python train.py --norm="layernorm" --doc_mask=true --train_tokens=162600000
MLP neurons of a small language model. Each row is named by its layer, matrix (up: input weights) and neuron, and shows model dimensions 32-127. Each number is 128 + 32 x the weight over its row's rms, rounded and kept within 0 to 255. Numbers have three digits each.
After each neuron's rows, "fires on" lists the tokens most often at its 100 highest values on Wikipedia text that the model never trained on. A number after a token or word is its count.

L4.up380:103126178161101154120078148170127184138101232090152115119211109129115110138145137157155163099123128094085095138088105178085160099180128094143114152114066104156094128163126160157147153109109116132125153151132125069171124047150081165145141122111122179094176126118133138112092101187124101139
fires on: " T" 18, " B" 16, "T" 10, " Z" 6

L8.up164:114163078125149129092121140178098125104146141120124112075123122090117151109119107209113176182147127201108115161093169101113106149091131100181116196149171095150081105158148149173153117180076138183100207142142106115158115120071125131131123153133119103086167021145127149067095112105139098135
fires on: "." 43, " d" 35, " s" 13, " v" 6

L7.up338:173150131147138111121150133148158142126071126200149092097092112095094054097164116148158182178158147107061152110140113146133081082128143115079127114066129131192141152101099162066168185158085103136150165181129096159188127122116106140136130197121130161086159084078164102122111090185169093146
fires on: "g" 48, "ad" 19, "b" 18, "c" 5

L8.up46:165111122125160080143107130118172134130113126183111169130162101122091135087120160190203157156102157171107056137149094114159106099141129085124127144069150150123112108090176174104134101164118109150135185140114108149142156181108153112141146154084090122077175012069165162109141112216148095104
fires on: "c" 17, " H" 11, "r" 7, "ss" 6, "ad" 6, "p" 5

L4.up240:106101145155161129142107197121120183112145155162158158092151110116154142153128157207099140182147129131102123076167153150163128136121117124112120105135120127158150112132151165149155182131070129124052160118098141113090124116117097075123132097123140105133204071096154123117031132126123073143
fires on: " of" 23, " the" 16, " " 12, " m" 11, " by" 5, " their" 4

L4.up435:098173075121127121095095170132144113131138142141080133100108121129115100158139115128115152072161038144096175107083139153142108117133157096173094158134135077163105134176124094168180172167176154136095140149090142119096095103106125097185133163188138170137125101154126150147113139151158061204
fires on: " |" 51, "3" 17, "5" 13, ";" 10

L8.up281:147104071079104155116034113105150198136075141128170108103107166141170122173112179140118134055139092087139102145148188140154082125076164140123115111188147164129101146227124105146164093107145116118131100160143114094151095055144127203176118135153140104175124147160112135075084111062184077121
fires on: "ar" 36, "5" 14, "art" 7, "od" 5

L5.up565:151187205107121093073134131128156190109127134210149196102094143124188114164073090122103169079138084123106138177125164132118132074115086165131092114158119118127141148121091100165118142157128121062079111117156070180156142135147091130160156114170183181052138161115115099146118123135156109114
fires on: "l" 28, "red" 23, "id" 22, "im" 9, "os" 5, "em" 4

L5.up206:125155173148138134136167184154114162141103148155109164078171050108083117180081153184158144120126123108081160101099132121091162109152094100111124139168122118139137151126083153150142201126094131146140196147117142109122172120192098125180183119105158135133180078070148130115078101169112082155
fires on: " by" 30, "°" 15, " with" 12, " of" 10, "′" 7, " at" 5

L4.up564:125115207063228117155087110139159168179112108183147145160161102170159107094119127126033166140150136139119128122109098098168148100150088105134138085141095127184085100138143121153141159156050119170107150149158156126127133100136095204149138138106110168076092141167154117104151119106152150141
fires on: "197" 16, "est" 12, " bec" 12, " had" 11, "ther" 10, " ex" 9

L7.up283:129153138194139111180114129154131152180083128140120127097068077099122069169129119180098131103122102088103093083118128148141143142087153114109137149093112106191125132153091133160119127098124140161131101131180073084151087127117084100201140097134170110172147145154181080108114126128117047143
fires on: "j" 38, "b" 18, "ch" 16, "f" 10, "i" 5, "ol" 5

L8.up598:113114077173097105108118178130129117103105105139190166095127083174109090176086058125125202108168084104115125085166087136110147130148126170189146147084083104169148122117068159090145202129101114095068152158118138139189087142144122105194110143141105142109135160064186098145091114115120083148
fires on: "ig" 22, "ate" 18, "ist" 10, "ong" 7, "um" 7, "am" 6

L7.up456:144151088147105122139085141131155154126138109135203148091118136115139095065119152122151176184166123114082083104111134151190114151152082098121132107078129111188138077161108135173101146132090124143099115136159109173121085075122091084243169098069134159091152089101153114139085127115153091115
fires on: "ar" 51, "ic" 19, "amp" 9, "he" 5, "l" 5

L7.up310:140141098132164141191126132169156138166081130103092096095127115085178120156151123105083137160090172110081110073124153157128138112114085130142064126122126114182108087151164145155128153156176119171148123140163115142228079112084112144169115100134120159122147177087115140158152070157136060145
fires on: "at" 41, "ou" 23, "f" 8

L7.up87:102163121097161081117087154153119123118120114108124109136162158160074047121105176164089153056119130178140087132122120119159217135127137124167115170134137068131053182143100131069114147175062179111106122183125077128169087099109121091163100070106110132063165134097108190108100128127151146185
fires on: " E" 71, " e" 11, "U" 4, " re" 4

L7.up218:132144138150141113226117144147099145128048105123134127110179168159145091188120102106101168108182142154096151068061142148189107096125086179097116169140126153161088133122170145102177143122130105195132149155141103133207112125115132146162099164162149120138138172099184122123125054183096079086
fires on: "el" 19, "am" 18, "ol" 8, "er" 6, "at" 5, "in" 5

L5.up305:123134018187148123115095172123114127154091143149091120125149112121187110156113145166147184114099076152102123121095151128124147153166126115149119119132099101185109146160162165190220106180121146141104141120151100123122088119140103122190110153183137114054164085173088091064109146169121139069
fires on: "ed" 27, "ing" 19, "ic" 7, "en" 5, "if" 5, "4" 5

L8.up147:102131150161138129107029154096135126131144104132149092177155145148153120094158145154137148145106162135110093080126160130105090070155131176102140154173143129177109125169164229122132142106148109177097124093134075150114073111127112161128112099198166074106161081167111116078144139047110105135
fires on: "uc" 22, "ec" 19, " sc" 18, "av" 17, " sec" 8, "enn" 6

L4.up97:110197201120115111103063174175159092126163100124145106123126109141143168118091168161133175082106104107125077111070121158172169129128149060093095166124143096179142127130061127142115146117101134104112097150133106118161124109075135106141146094083123147077166133125153165146115132175132144112
fires on: " e" 50, " E" 40, "E" 10

L8.up361:103177148125175113113073157079173096202118160110099133148204173142162106151142112128121095122092106134099186137067151161102114196095139185107142159111131094168088153139150117162081148133119124179137151128125153135076088115154086104175146118137149144055115114169119112149109180141095083148
fires on: "ens" 18, "ors" 13, "en" 10, "ers" 9, "ri" 5, "amp" 4

L7.up17:113100148147147076104144151138134167192161136151173095108173121116105084143105072174122142109120101145082194173079158135108110110102138164148155182094127124156165172165117157158101171116119134114115176126169127151129114111125094139174189084135121044100156089118192135129119158123104075134
fires on: "i" 15, "ide" 12, "en" 11, "ict" 10, "ers" 9, "ier" 6

L7.up504:143174114111151138106134125106135133175125125152113166134126109186207099157114153165117138162057060159111063109140131092078121156130124126141145081143131138139073137135149109145118152131108152179064153130094141134134101131140104085154113089153140158139135127122116077067092126108209042197
fires on: "al" 39, "ut" 9, "lect" 9, "end" 7, "em" 7, "v" 5

L7.up574:131173158163127115064092145205094144140061141161163103130151157076156074136107177118108118075109183116157126118110178192160146122111154177184082137156162095119102094157069138135153132109146161121057102121108133130100129080099132124115170040167124162119156163102117149128134084132153114134
fires on: "r" 20, "or" 17, "am" 16, "h" 9, " |" 9, "um" 7

L7.up286:145161073176102125066143151098171162139152145142170156152108131156107118090151161128154132147180090131130082194181113107091115075123119101112140071127103160114141165126184109110142167150168117109073194181111157114100119138144077071157147161113138153080156152070147141154091096157163121135
fires on: "al" 30, "ic" 16, "il" 12, "1" 7, "ge" 5

L8.up252:100097176088142089071135182116142136136125152158110176101126166149142129131121107172147152129120103127123147081141130137096117068097161096189144161071148115139121120139113099165132142159055117117077120215133161163116089130123117078126121118107145126123163129110151157151149095152128088152
fires on: "0" 36, "9" 12, "2" 8, "1" 8, "p" 7, " =\n\n" 6

L8.up232:088150148102147100114159183146111155111172148114117137155130137150163158099128127169150174164065081133133076119107198143122072104118140165160088178175143129160113122116052154097197093145114147156141134152077095114112174109009115146114120151107112116088162058115106175112121142159121135120
fires on: "S" 24, "-" 17, "." 12, "A" 10, "/" 4

L8.up624:151092107159143069118132161115121141159118164177096138118159065126081165126090068197121156146115074175081153122150122159101151088125055096101114088085111096176187119131099156089120159105081137128146137127142169063138156160168065123118173162102157089117140163176127097082100127132112104113
fires on: "m" 27, "l" 24, "ver" 15, "t" 15, "pl" 4

L5.up247:136163079157185160114106116134101109113175112169098066138112145125117100144147164152172087195112144107111142090081102127140175153085149133127148087080172157157176150131107136159164106142109084141143128128115064096182135155109088107148103150111124139027118108123101114111127126228057091160
fires on: "ly" 17, " is" 17, " was" 14, "ust" 9, " be" 7

L7.up273:140201128177105063121155177133124091158137096238088112136159064130140109141087154139058147038072111097155149056125147132151129094152149075131100186107136065168125081176088196171178163111062128154067137115149087120134141121126140132133184086104106126111160140093164144148117091123148149121
fires on: " e" 65, "if" 13, "im" 7, "m" 5, "c" 4

L4.up350:097149126166108130079048158132138122171134146134143184159136127090142156120105077211166124149111131132036145072119161122116089083126077115120125152161182156109085111101173186155110134169147145137074186098145092162072166140128116123116128100146169112083176093142121131109118141104149109139
fires on: " at" 46, " ab" 23, " sc" 11, " sec" 4, " from" 4, " rec" 4

L7.up512:150201113104156091107119105097115151108112128162147135148173108120182125100103124119119130134102131128143121070119177130146114151146123116065192161072116129132122044155188163197169104058076173164123120128139102116133161084196092086133112111122136138070141131120199125102125084213152120156
fires on: "c" 31, "f" 16, "ass" 11, "pl" 9, "ond" 8

L8.up607:140134157130081139174162110167144161117084136187129206055114133080146163136050132126128129066144126131122167080116124118090123123117150112127064100124202131165115073171112129165104115178149144150106127123127151091183140110091116147157144153168115173122121134111152088069101107174098123156
fires on: "e" 47, "n" 20, " of" 12, "re" 4

L4.up256:131079152114137090124144154108079092145146153199167133087144152122134126112103127134194125130099117134125127121105136174102119115106134107068187133135125069137160114160128106119111131097118125146100209129133119139126134149136131078112152127123154117154143136085133122114084147088128080122
fires on: "all" 19, "port" 15, "resent" 11, "form" 11, " pl" 7, " play" 7

L7.up19:147146112124126127137178137119138175158103157107135159119139122120111152104100169178155191168177171190077143140182113101152091107114076030122122124087145150107096126114208133096158104141103146123079170149105088128144150114073095086140093145144098117095169112083149115126095092152158096139
fires on: " c" 43, "c" 33, "b" 14, " rec" 7

L7.up43:041136136134198126105111127084098153135138169101178131169112201159145110140147077140127183148100159133128084158096115177120090156111143131152132126147093148139098091157086153093153114153117163161124149148116124115146136138047138112191105114159113027088155102120071170084062098144135143127
fires on: "." 80, "P" 7, "S" 6

L5.up351:084140184107205118099128108121157189135152133145131159133130145150157122157122110135192113161077161140097077136080135140140153136114085053146185170103150086124101185122155096143123123076088134206109172138122151122157063084135153043172133122153090115104152111139148099097068116152187096188
fires on: " D" 68, "D" 25

L4.up39:136204080165091124127106138147151133132092158131134219077141115135113144157052158154123164139143099147136157168151170100175089137120104068120108105152156113112087113154196122200156168140130158128047134141111073097103149085111084089141120138105159130108168078133140097159122135138122109174
fires on: "ec" 40, " rec" 25, " des" 19, " sec" 10

L5.up398:133107086141137120163130162144111120131157128155126099112101128145156097144168146127155116129103138130142128118182119189135089123129159104113105110138103121160125177171126203098243122121086148111141155143128110125115106147117101109133180072100103067133143082099107217141112097125132117112
fires on: " the" 27, "|" 18, " on" 12, " The" 7, "5" 4, "le" 4

L8.up279:096156096106140128123156125162074118160090127166108149156123083195142109159076144155162153077105127146137086151146197103091160171107110074089118113123154103162113164117136102172187119117041094147103163145166076095146081110166147087187197080146135143155162098107157106144071145131096066185
fires on: "m" 23, "d" 20, "em" 11, "im" 6, "ud" 6

L4.up248:104098155157157155129081119183140172109144129098139153113104170105145076106148104183174143116105100111158107139113122123181113128093113104174077128085129147092047142123134130241130145140174125113094110172153136101104140064071142086160135096140090152124167121119093125097166107154141101180
fires on: " Ar" 53, " Mar" 25, " An" 8, " Con" 7, " Count" 5

L8.up248:078084123124177154126073153129158129158145170106131109095106135124127093134091106163085150141152093122138120088079112110096167134124067125126162181155149091138113175104073125165193147093122111191144157159147124114159070145119143145168125130114086106151141144150144129104055110183120078143
fires on: "ly" 89, "ily" 4

L8.up294:132133180124145104054145150144142163166146135145148114177080108148140128127100102184134143078133128151060104142077146111065140121119155193089147143131188164155121169191140143117106130045090176193110142121117132150122094057144088163147138062112125054116146124091140134102099093121164085176
fires on: "ed" 28, "en" 16, "ent" 9, "hed" 8, "ept" 5, "h" 5

L7.up535:120133120154148093069087176156097154146100123123139133104161132138141099065090140179107150108130127181064065104087113080143140120124137135126178105082111116205193184092181116103180175104078139168147147137120122100104142119101142166156142089172108110093182097079139098101126097155204125137
fires on: "d" 35, "ent" 19, "ed" 11, " " 7, "ng" 4

L7.up451:122104117184108149198117161117152132152084145120099117090140124139147167121092127118067134175097097130118121120170094119119089137120152060139150143108103108205093112121169187148129148103134151149051132170118138112123110127082049108138086174189076145153149136070128101137122159155116095072
fires on: "op" 25, "ain" 17, "v" 14, "ec" 12, "c" 7, "8" 6

L8.up305:120103094163181109115102121096044141188146183118131201103158152131142141137108130161040118078026122142153125151110147122137128122095157144196115182143123100175087083153193105173177097151171139182120077125146121090090105116073144174124163161147125062114137113167134111094112137143132071113
fires on: "w" 26, "s" 18, "et" 14, "S" 7, "ers" 5, " s" 5

L8.up549:063137094154143090122098152123170132145181082171107138131145096100147134132126149210107164128044134142155174122086212142130095114103132136132127161116171147096090125208112118127083155156109115154149122120116107076154069106115128084142154149156126107094122116151103155145163147117182098179
fires on: " b" 36, " she" 15, "mer" 7, " B" 7, " comm" 6, "ex" 5

L4.up450:073097159173077105118101235143163140167104135125158092126102099125100103121080085186155125152152069118116110149147115112121137105110117080139206113141131128131096133196135186146155156119073185116118110110080102118163049101096117127138082146158172106101149101133127083097135135067166132174
fires on: "," 59, " of" 41

L7.up214:105147142186157114128076130125068122158051147110117105081124107116092094100085151182161167149155088151093092123101211120168157139115129134109097114124151118149137106135113139116138128164116117177128205167103102084118115116135092176158094166113142059152143083122160127109143212101116064141
fires on: " p" 28, " w" 19, "v" 12, " s" 11, " v" 7, " se" 7

L8.up265:133133129145165141160118149130122110159091134149124193119173131082157164186081145121052149181071162151139131173086159130087101125083087112182072146135166150182064132215189151154107163095095121154118143130132135084108119071118080125163126099157153146121183134118087104138146092149123077152
fires on: "en" 28, "n" 20, "y" 16, "et" 5, "at" 5

L8.up336:183143113210108130173162136085105091183109105167166144053149087150169133158157164142057152136071104164115149095091147122118141104134112096118125118124134121149122126158151130110135145118125147138172136100171147153114106072173125137168141084152134155092126122150115076108084093172192078123
fires on: "s" 45, "\"" 19, "ing" 16

L5.up603:112115107130121121116134172115140158137128149143137178133155153096191114110093104183116139105166094129150181090110134201124098099113124138158149213132113071129129096107089107113166170171126160107140103163159155101099141146080126099163144133132092068137154083149092144165068043161197118145
fires on: ";" 22, "." 20, " (" 19, "}" 8, ")\n" 7, "\n\n" 5

L5.up262:090144095167117139149104161162166161191115169184146088099134107168167142096107104126145134131157086137114102160128186132082157121080077119083091149154132116131108113122164129194175141103127112129070163149137108115063122148060075158111112065146162116146140113126135107119102121099159045213
fires on: " sp" 26, " has" 21, " have" 17, "us" 6, "ord" 6

L7.up385:089157135098135100149066134120115157166070139128163115064141136173165108188084124125129166129089107131087143120079141160158132171120144080172135164078139109135104137162176167162227121120121152134060156163104135091166141100099121073176110148156143140132153084139139143107118105152148088174
fires on: "7" 13, "5" 12, "6" 11, "4" 11, "3" 10, "0" 7

L8.up514:103135174132115116050133132081148144139105145146121124106098109130213118118101153126142149141139135089158163181159179163222165112136097076105169108180136126180140125141126202124173125098070129157139134165159142145094133092116115125150094116124148102108131138129146159112132081152117123144
fires on: "n" 32, "is" 24, "en" 18, "an" 12

L4.up615:145159114088131146152051125111135132112083153087179122136090163148184153114132122112075170156167140108124069103127128164122127179151097117145183131055101106138146170157157120171148190160145144131085106154132182132172094110112114092195116102179122127177136186143096078079121078116140085086
fires on: "ar" 53, "ap" 7, "I" 7, "art" 6, "P" 6

L8.up49:116157178124144117122152148146185072150139159127115152108169068187179139151127160105188162095078131095168186120134154130075159129171112106085134097165168076165185148176122208111121139093032147141059145102157105112080166125146106154126121144091168090135139117123191146125084094103131129148
fires on: "m" 32, "re" 21, "n" 9, "im" 8, "c" 6

L7.up177:166103070211122085112119142032102119127126141139178133140142121106095143165087169120130124140128160152142168135146119125124102091142132103191109141093113084139123107122162134097208110123187172145100187142134122158110073172144131090186145162119069105097129141113084169143101086149130079104
fires on: "ic" 39, "all" 26, "ul" 9, "anc" 4, "il" 4

L5.up453:148105098182140130094114161072093166110030172145163113089168157128155149170132120129156172152069115176085127162116130163150134180130137120161169144130097077198108134154167164137154120149103156162108120212097138134109071135134106062147107166134147131103162065135119131115115114125115096084
fires on: "en" 28, "197" 8, "4" 7, "201" 6, "orn" 6, "8" 5

L7.up386:171088167177111139047168133143119150158080180144095133159117130096111110152095069176136106088090119118131119160157109132094145155070122158153090132170137044166134094132063142129142192150118141079088135153173190061111097133141101142133143167140160102203157138095142108143116140171084063158
fires on: "an" 25, "ut" 15, "z" 13, "ov" 8, "t" 7, "ev" 6

L7.up102:125092181095091109217156124159141154137092135133143174099156141097126070163129106121188139127134124179050159188112132158098100157096147148076066071093143084169104123152148135148133089183145143106167126167113146111131119090161065096182116179121188180093153072093171126107078105207129123128
fires on: "b" 25, "l" 24, "st" 15, "ri" 14, "g" 8, "t" 5

L7.up562:126166100109132126100122146130153140113103169146069210118119131089126077199093087232115143138107060101133216109174135123129145113116141088166116141110128115130106118152131090146085139179129172099104142176128096131092116085161079110129099166158151108163151100127050115163159098111129053143
fires on: "3" 18, "2" 11, "4" 10, "g" 8, "1" 6

L4.up518:106160077150126132151090160107131107101130138147151109107089150152129094098129163142118143077066165096151137147170172173163165147164125074116194086141111101112112164147109108154183124123104139143128146177109091152163133138121080049114142067107096133078133161148099178109109119131170137081
fires on: "|" 31, "le" 22, " e" 7, "or" 5, "ul" 5, " Le" 5

L8.up638:119146123110119108086093228101165128173088119154091089099140132102084160091109136207135137099103054098131092156075121095133101088158142095125173190115134129172158080127147128111150186179129173119163135167109167081138085137111146155167089099115179090122157119132119145139135124162124110147
fires on: "," 38, ")" 37, "." 12, "7" 5

L7.up265:094155101152107125071085150124172134162125159119166090146096109161116124171134142145153170103092115103174116164149126075108121119130085073174141177116109119126191115137115181065147208098155140103062148184108092094139091117065133101138097069134105099062159173104123149146141161119140115119
fires on: "E" 24, " E" 17, "ram" 16, "he" 8, "f" 6

L4.up157:140131153140104137175157139154121124128114116188114107125125184093169086181157150100193127171103136079135115124093099155130175114128134128147159136104198156165140130136119142168128155153100172166131135163219137084142142121103055130180124184070152119080100120125085116115149117132164163138
fires on: "ow" 22, " is" 16, "ly" 15, "any" 7, " =\n\n" 6, "wo" 5

L5.up289:081141189141160096143128138130064144165136137134101095170179155133105103096071168189106120116161113197118063113114147203152194091111131125148111161121128060109103154142101086138117117160149175148133110124120102145158038133094100145133127157140124126064154158090144106130071146163178105115
fires on: " p" 40, " to" 26, " im" 9, " were" 6, " Gr" 5

L4.up2:164104151159146109076168144146128146156126138149160078130145144149123101058085127154153140124157104192128109115120127149126130088084101157099071148151120088155164132136125100182139071098117115174118159120144133114111114153086065194134135085118145127135142078114197067102075155134108127120
fires on: " has" 38, " had" 23, " have" 20, "ased" 7, "qu" 7

L5.up566:091125153096167148091051148157135153184140146113129114136156146122161100167160125187137105088102135132116097111103160117084154087117143090153144144111137098127120150110154127152092174103082144151060094106156119131123091093143148093183149073162136092121158095115139148149159045148200080166
fires on: " T" 71, " D" 21, " Th" 4, " M" 4

L4.up31:114207088173088089111095139081180116145100160147102187139132097143143148113098154115097179118128082146127133175131141114186112114112129063130147177165132143204123104190210151118124162147096129112141120138152106169129114116079092165127136112124161107077156039107112108168096149101092119129
fires on: "ec" 51, " rec" 24, " ro" 19

L7.up115:146158136130138108131148130087126135190089134142182145075145144108169118147089156151077160088117071131152159172089186133143109157129142114131129174139151094116123138169145121165156116094131145141119107142152140132089084103160101153168193062150119110072160125095132133113065153135123052177
fires on: "ers" 26, "s" 23, "ur" 10, "er" 9, "en" 8, "is" 5

L8.up107:098142130096146104065130125157127131127137150150106120119103089120192166114159141117147147118183163161106155160092115182123162140093097082158148108191172132169169179162069101123152113107046110143119159131134174129149079146108112139175108089084173103083145077143129101127149130136174070175
fires on: "o" 38, "ra" 14, "us" 13, "um" 8, "a" 6, "as" 6

L8.up464:141149099133134135094135131129098126155092127152121108167137130118198090160133129140123158135111129138122045135140183133110114168124126140109170103143123084168110147198096123159127187133072136142113117153132140128115068113156046140170152129159186148158129145125129122158117073106132000173
fires on: "an" 29, "en" 23, "ut" 14, "od" 9, "uch" 5, "al" 5

L8.up321:073124179120088131092168182168145143148097148120084121100107085075091119087089081188178145163132083128049089091079088103143174105136137135086153192114179107162172148127126171119162149133068140175098167145113078136100072101090143154151119152106157159071168125096141111051086109122095146126
fires on: " is" 41, " to" 22, " was" 17, "," 9, " are" 7

L4.up328:146076181095117114145169175141126153090079140151152152112173165108128148145108153102196122093169136113174121135120125142148123091138190174143133150095124069130157172161125175136187145095181136134125105134079122074127164123111125127123131142115107138136163102093123118132114053108113104144
fires on: "2" 15, "7" 13, "8" 11, "6" 7, "9" 6

L8.up480:135114102167102119112159123156114132117092149201139186145136180115067095106149112162188212181089167142154109143151117151120191124131112095157136090084140081162178112154087110070113164193099087138133151098145143139080061131126149150149173097108161121120140136129066144060072127105137105084
fires on: "ic" 17, "m" 17, "l" 14, "it" 12, "r" 10, "t" 6

L8.up270:122203163072120097151192129117106174162180153180117172067145079145143135133117117103070164200110103154141135055124122127084097143085157137129073134121143115168144122187164118116116122134145132160136084105149079140164132091096160121133117092083202132094121085171097124093119108182143172134
fires on: "\"" 47, "s" 14, "land" 9, "R" 8, "oup" 4

L4.up279:108145196091149099063084151135132168155172142125124097116155140136127145126160072150203093143115155036126137081132170084093100101091116141091097165161133130091129167123204204190160143109138110134089121136129105159148126092093095110112142073170157095096175068151128116122164107102172070161
fires on: "=" 33, " cont" 24, " sc" 14, " sec" 8, " ab" 6, " The" 5

L8.up487:094155149123073129116085127155140194140136152113116087071159145114179124137143140148097158108136118120116142113136128144133085100085145157169134157112131141130111098153140161086107176132110149144143128137118223130094125065128115175215111068167154146125164157086132125166153034166133071179
fires on: "am" 32, " s" 22, "om" 8, "h" 6, " R" 6, "e" 5

L4.up497:110134180138180142109070127118184130097108166126189131139089109131141162128158146131165122169087142096155101166090122127146071168132138120167170195133130096147110121160138161145164137130122151157121146135137104155101103097104134073133133127084138108100150068088121117124130169137183099205
fires on: "D" 29, " Fran" 24, " D" 13, "as" 8, " des" 7

L5.up67:111139210141136122125128147138160189119114153148130150116187116130158076110093107158121138120095137126123113115080134212113140058152105113115141162129113098174106155163118147144138142144103128239117160182159156134162125085123082118165117123184140121090131114114117126100128076175139068158
fires on: " T" 26, "et" 12, "T" 9, " /" 7, " (" 4

L5.up612:157138150136123141083086149108122181137033154127168127113132113109181142147105139139138168148161142193076096195099176168132164163099135145163121133139112092182153182170137155103137109113090161139130120177137170149107072110135106129239101113139139153132145115143168135144153121132103101141
fires on: "an" 60, "en" 40

L4.up8:126129127111127125095144138150165190148159140119186077087121106144159166123154161105103144144149115116155062147133141154125143113073126098136104108201136092130187131163083129088155104094079124087118111125111157132200067117080137109159197066158109147115149138105141142134061148173099128162
fires on: " a" 48, "he" 20, "ra" 19, "ia" 9, "a" 4

L5.up558:097203156148153128119103156151145092098140126110111143137126080170088099190125179144144163097064125158148137169133121134153153139124128064103127125135129085165132134114100110132187157115116140112079143142128062096105135087123131119187121137102136106118166124073114192120108173145139127115
fires on: " E" 38, " e" 34, "E" 17, " se" 11

L7.up350:119098229126145127139164107132105147090145140138105184137082086123137080148085145118099135145142172109172090149125172130152120079162161155149158081170132081150115171165088154168087094161110141103170136140148162152094137110107099118152137113104226164123135091059125113131098068167140092102
fires on: "an" 33, "or" 14, "id" 9, "n" 6, "im" 6, " Pl" 6

L4.up195:090217087145138130137103157126100133178127150123136169047162126109130094166135123176062150099161054123154144107148138138131118113141134102156127126097121101156172131175144097137106131230122158108114119132162085140082099093112097140145156140188142118153166079124084164124082083132148071130
fires on: "\n" 20, "-" 19, "." 14, "4" 10, " (" 8, "5" 7

L7.up300:109167157200166108046047127135163149154113135139181157145139152120129120118099114179144133128039140144139081090140127104099130098171120112140226155126136113135137138105143174109124158089086141212091123102145117125141132094126129137126114121153096130136176111075134098055118101207179127154
fires on: "ut" 40, " D" 30, "D" 12

L8.up58:122102128148106097114087183158116150186104117087151142111148123126116075124111092182080137045185088145110123092147090126089163065135131148183118159142156126124138101171098131135150155147119123112050143147152116112162152139108131189183189159117118132125147138168087114142132059191138069176
fires on: "um" 26, "am" 16, "." 13, "om" 8, "m" 5, "ant" 4

L7.up277:108214094136127108085040143114182136159118161106139127078206111152125127068124187112143137131106111109131152102143155130160114105138088145138147151133133152172089077163140167151153162121110090138094145160129095139104161149096100149138128124114127059134174063178147116138156145142099118133
fires on: "ec" 25, "ac" 22, " ex" 14, "amp" 5, " sec" 5

L8.up105:097122124091153134168137122142176120140031101085108168123139106151224120142164111135115158115142138078110139083129120198111131139185098172086110124101127144118127148186152199107186129116143144168109103149127120103149104107141146122144046117181183124107140090138140093134160149146083076111
fires on: "f" 23, "ub" 22, "ab" 13, "op" 12, "on" 10, "g" 5

L4.up198:103159095166141057120126159111099100158084139145075059148175139152087083086111152128116162056139113193128168150061132171125173151115097179135142141204125064127106177175113094071153140171123123190143162153154116118169107112142129155161108138099163128137145068130173144123141141167092116112
fires on: " re" 36, "oin" 18, "oy" 10, "ri" 10, " com" 6, " Com" 6

L8.up606:121122158118192104101146167137185193129135123207099201055124121097143131162081128152152104091116123114145172128107103150117130068111134102119091133184166127091185227135095134160057111133139117129139180098163119130150120116143154139159146154096186129059163111101105107113145155159140108188
fires on: "e" 43, "ra" 19, " de" 10, "ri" 7, "re" 5, " she" 4

L4.up446:158152101208137088115105163144116117103089110182151047152109125167148096162115166150144195137148106183097145134124132141188153132139139113137192139177124155174124152122148144156201122133078173169125115124114047155139114120117107116136106131125133125104139135125130146083072151099115138125
fires on: "ed" 68, "un" 16, "en" 11

L4.up445:097134094162138098157113156156143131170123148122089160108144119142145135189095120187097154111138060137086119062052129147133186160086103139152127159106170123160130119199099117201152167116108179139138119164125130115084049078072123153169192151110096142165120144120161092116042142142079033154
fires on: "ly" 69, "ely" 27, " be" 4

L8.up36:151164175134133109091141160176182139153152158156090164113121113096195159098113109128083128105136097112128159123102150100120075120127139192098080077175115110143168166129179177140132126145099179156118126122118166120118093114107097146058127121093104140051147089096090119127088057184121125121
fires on: "il" 18, "est" 15, "ast" 13, "n" 11, "all" 5

L7.up51:115082163125141096185149142165109124154086104183129075132114150118140111125096081111113128093184105119072157138083081166162145157094147130110118213136115125093074106154103117160165138107152097143113085161101109067143122102103143106152099154153095127149141111100102079142149091140185158123
fires on: "7" 23, "st" 18, "9" 10, "3" 7, "6" 6

L7.up617:167125132101128097142149078120162142158062128168154131111153114159139115110056119059117177088124140095123099090128142182152133115133139116134122090143159115161149185136092164109163134137097151180070148148139113144162118112156144132176165101192124132145122159065122100122107153103116072196
fires on: "ra" 42, "p" 34, "im" 8, "m" 6, "u" 4

L7.up575:132148125119103117097083171123095144110137120154142171103066169122175126139145145178181149111111092138058118113118113122105126081137151064153147109088150146164136128121109107137209111152165179131092138168103170138113044163147102111150110156189169163085155122109174139095087143135111092134
fires on: "8" 13, "1" 12, " " 12, "5" 10, " m" 8, "0" 7